python train.py --d_mlp=960 --positions="alibi" --bias="all" --optimizer="muon" --lr=0.00681 --lr_mult_o=3.0 --beta1=0.95 --final_lr_fraction=0.0 --train_tokens=280700000
MLP neurons of a small language model. Each row is named by its layer, matrix (up: input weights; down: output weights) and neuron, and shows model dimensions 16-143. Each number is 128 + 24 x the weight over its row's rms, rounded and kept within 0 to 255. Numbers have three digits each.
After each neuron's rows, "fires before" lists the tokens most often just after its 100 highest values on Wikipedia text that the model never trained on.

L5.up75:131137133162124132090128128093166107104150117138142114130102139164157188142073121095171161163127167153106119104133124120124134067119131118102142092156129129129083115066146130065116096099134113149129128124121123115121100158108144144097139112146143144099136134106149146167141157178138109166134136169122127113086136152161114091142140102150071107135143168113103115127107140126115116154163
L5.down75:136136144123178120117107106092132128106106084128139107126125132113140162159158116161097166142155098134138156063106128151178112158127146127091092136117130123083140142180123131176127108128142117139186064120131097095097142114091152138120170125138121112080098131103108109140152144156115142154129132117170128127113124116113096109134113151129120114116154113136108198130161122134115110187145
fires before: "\n", "ing", "er", "ement", "al", "ist"

L5.up719:120122086127101134135099123072067147153111166106133111078119144119134130146162112129163101103129134122120138118105151156106088137130158133087105113145095119128143121103146141088096116178126179037120146176119128116120094143099139100154147170109153146162132123116158123069117159131117121149096090124117154154130143128109151106138170134149122099156136128140134110107131130136136126128156
L5.down719:147171149084137111125176127136084119119096152118120090127132118104134121145111164104135177137084164127103106139132144095115176178159130120129140148128141145105091158152109131148113110156163124154093133140158139153147155106097145155080135115082102155091120082109120129138148159112142091098127096142163089144088150097130072164129122114131194124123133142128098149137144137115115138121114
fires before: " |", "er", "out", "ing", " over", "ement"

L5.up226:119132130125157093167095150096118117124107111069122163143162162112157143150123110091130105127143096117106153090087147139120173096138180129096136092141149154127167166117124103123193143143125130097122102128111145122115100119087119115086117166120126139092120139138119169152131143163171100116043106098123143141125163156131132112134151123113108193122127127131114159129099127146154121122111
L5.down226:151143099134139148157124101111158122122117118167122131114124155145137135084119141111100138167146186127140158115151122141121157161105128125138137123125081147114125102115101112127150138108130137114143143157136125116133170148103153077093117148131065146122115147154156134115104074143125165115137161096127104133172076154107132125172068133114138085133150156128123098154109101109138107125140
fires before: "\n", "ot"

L4.up586:128094091129122156204129149115147108135153070126103140162071154088120140137118109118124142086120108135112150136142126149135141097113115189140165065143162116150151151108095126103109112148143130117131138097158118148090127103141127128155147161158151132120129087125121137165160151099163121123200102164160087141159145139131132146132110141139126113144138137105132100132083165134161110121109
L4.down586:106134114129143142142098121130163095152101106143147126140128096128123118171111136140102129106133118109090214130152111162157148109149125147145116151112111112160114116111164054116162076133154118142123138131151148129101106109128124131143146076093105161159136162113126105116145125160127100108099115078152122117122177090158170127108142117131158116101154165129118161129122163141100110143117
fires before: " he", " the", " in", "==", " she"

L5.up519:107147092104132142126140195164191116108129122146152159126161111111129162117176153086124130122137118123144166105110173130135120094138090138117151103142183136141137099154121120087118133124114123104146099083125137125135136120124122127134137129178120182142138123124137107109188135140102126134081096132152130128104143095146163130086149119129146145111134101079140134148138122131120138091126
L5.down519:185105165133110147137128099168140112076129144156135153127120117155123132097150143156130124125131149141122103104123126122121189098135162122151150122129125106055111108132145140109124097116188102159136083166130080102117125104094087119103165125124118108123143155122118141135115144118175095171135140114151126115144158112129152109129128113084131126122152123093091133146107116163165108181123
fires before: "\n", " The", "ed"

L5.up923:153163088130156126119112138132163082148128100121166159174140099133148149137109104097122131109100139105127114103133140125158135122108103131119144113077150126155092127118166148135124096118135131132152102149094174124104136157106130126121147145132127153097121126137105117123146148148146145121088103142137155138138156084168156140085141109160126118068109146122161108141131124103166071172100
L5.down923:135133132137172140093163133130154142108116106115159112170150145126115156081094159103148149097106107157091141110120099144132112133116144153164136144136103085142162126139180136102129097138145142156128132108100146152140140135104101124118168177130064103114146126138150124123111128160144165126085171107118102174174129106131120133101134111140145094150133126186127148116093081109088146123102
fires before: "\n"

L4.up425:094104104159153170145100157119106094128135116156144142157135097130161119105117142112169127133149146143123114072161128188157103145089092133147138123129150169108116108111133143078107124135123122102124155116137145076157152135118121166103130159146176147108133160134095106141148172123108137186104097113119127140130142095100161137123128094172114120118124114117157100067112134131132100121166
L4.down425:106116119107114109098128120100117121120118121133159107150116111138149130082073134153157138153101100138151133132121094136095135095132132111135124110152138120159116140135195081101128108153118174124134140101117144125136121143126140080117152191138069132129179169103133088125121107165136130122080109117121109146153154142140122126138143068149114109172123125139105144147120164164114100131131
fires before: "\n", " |", " –", "–19", ";"

L4.up214:110156134106116131106090160124153082112152138168101121111149158121133101113154139083148090082099148102108098137092110113110138141107163148097128161103125129131139129136150096139143127131154129107149119093129170096130141139189137121145121156140114117105122145142160126110113145127124128159032148123130147149126140100089151175091145116150078148108134113120142131154154105111154127126115
L4.down214:106123081132174123146099115126167135104124095116141072124136148156146154143153137123136111107152136129120096103152126124111144143134094106107117158123101083140114032142138143107131128143179171147138097125126131146154132165115126122136165112127136182108128148155121174105133139145133120145111096089116157141132118131160132083085112153178106141091128147118105144134141103084133095142137
fires before: "\n"

L4.up638:136072101100126130096121127116150141182196170118110129118104119110107107153132146153144144115106148095123131133088136124138109149129141108113148164132102090092117124178121144106145113141107102105130136122104136161123147149136100105146127116085140127108175134124155130164124156175120119150157112124127158148118074122113173108163158104124130107084139122117100147120146140153121153135165
L4.down638:089158081108123130128124170148113106096126106167136127103152060094138139143128093114102140125126121116111136108144162132141141141097096110121127099140161153142154135150121145141131095122122122112142139170131159116168120155117133146118148129088170128134101135104086176122135129188156128144051072139135101150140127165109135117114168148105153081129133117103127175131128137152131101096136
fires before: " |", ":", "\n"

L4.up609:113126106145135154097108147116129085139090127126127127126123115168111134167115114151122140092139126112105081116129123101150155127145129134098112109115140112122137120181104107176141133166101140145182129115110160134143131128068132166144157128154140134076125143128136104111098120181162084159044143154159121183132133139123181114129103131110106108109149112100114138120106128125164139144100
L4.down609:122101123136140139141143159142145109165143108166121100095180086145122153133095141087146114140085109127099106137114110140092127104154152085134128148093137132140119102155152156139131120125119110126173124123163141164142162116140158123113153178151119121079105109101133111113147119118126131127179132172113121112115181132118104083088109112132104125120102105149109095181124147112183120140156
fires before: "\n", " |", "if", "|---|---|---|---|---|", "ain"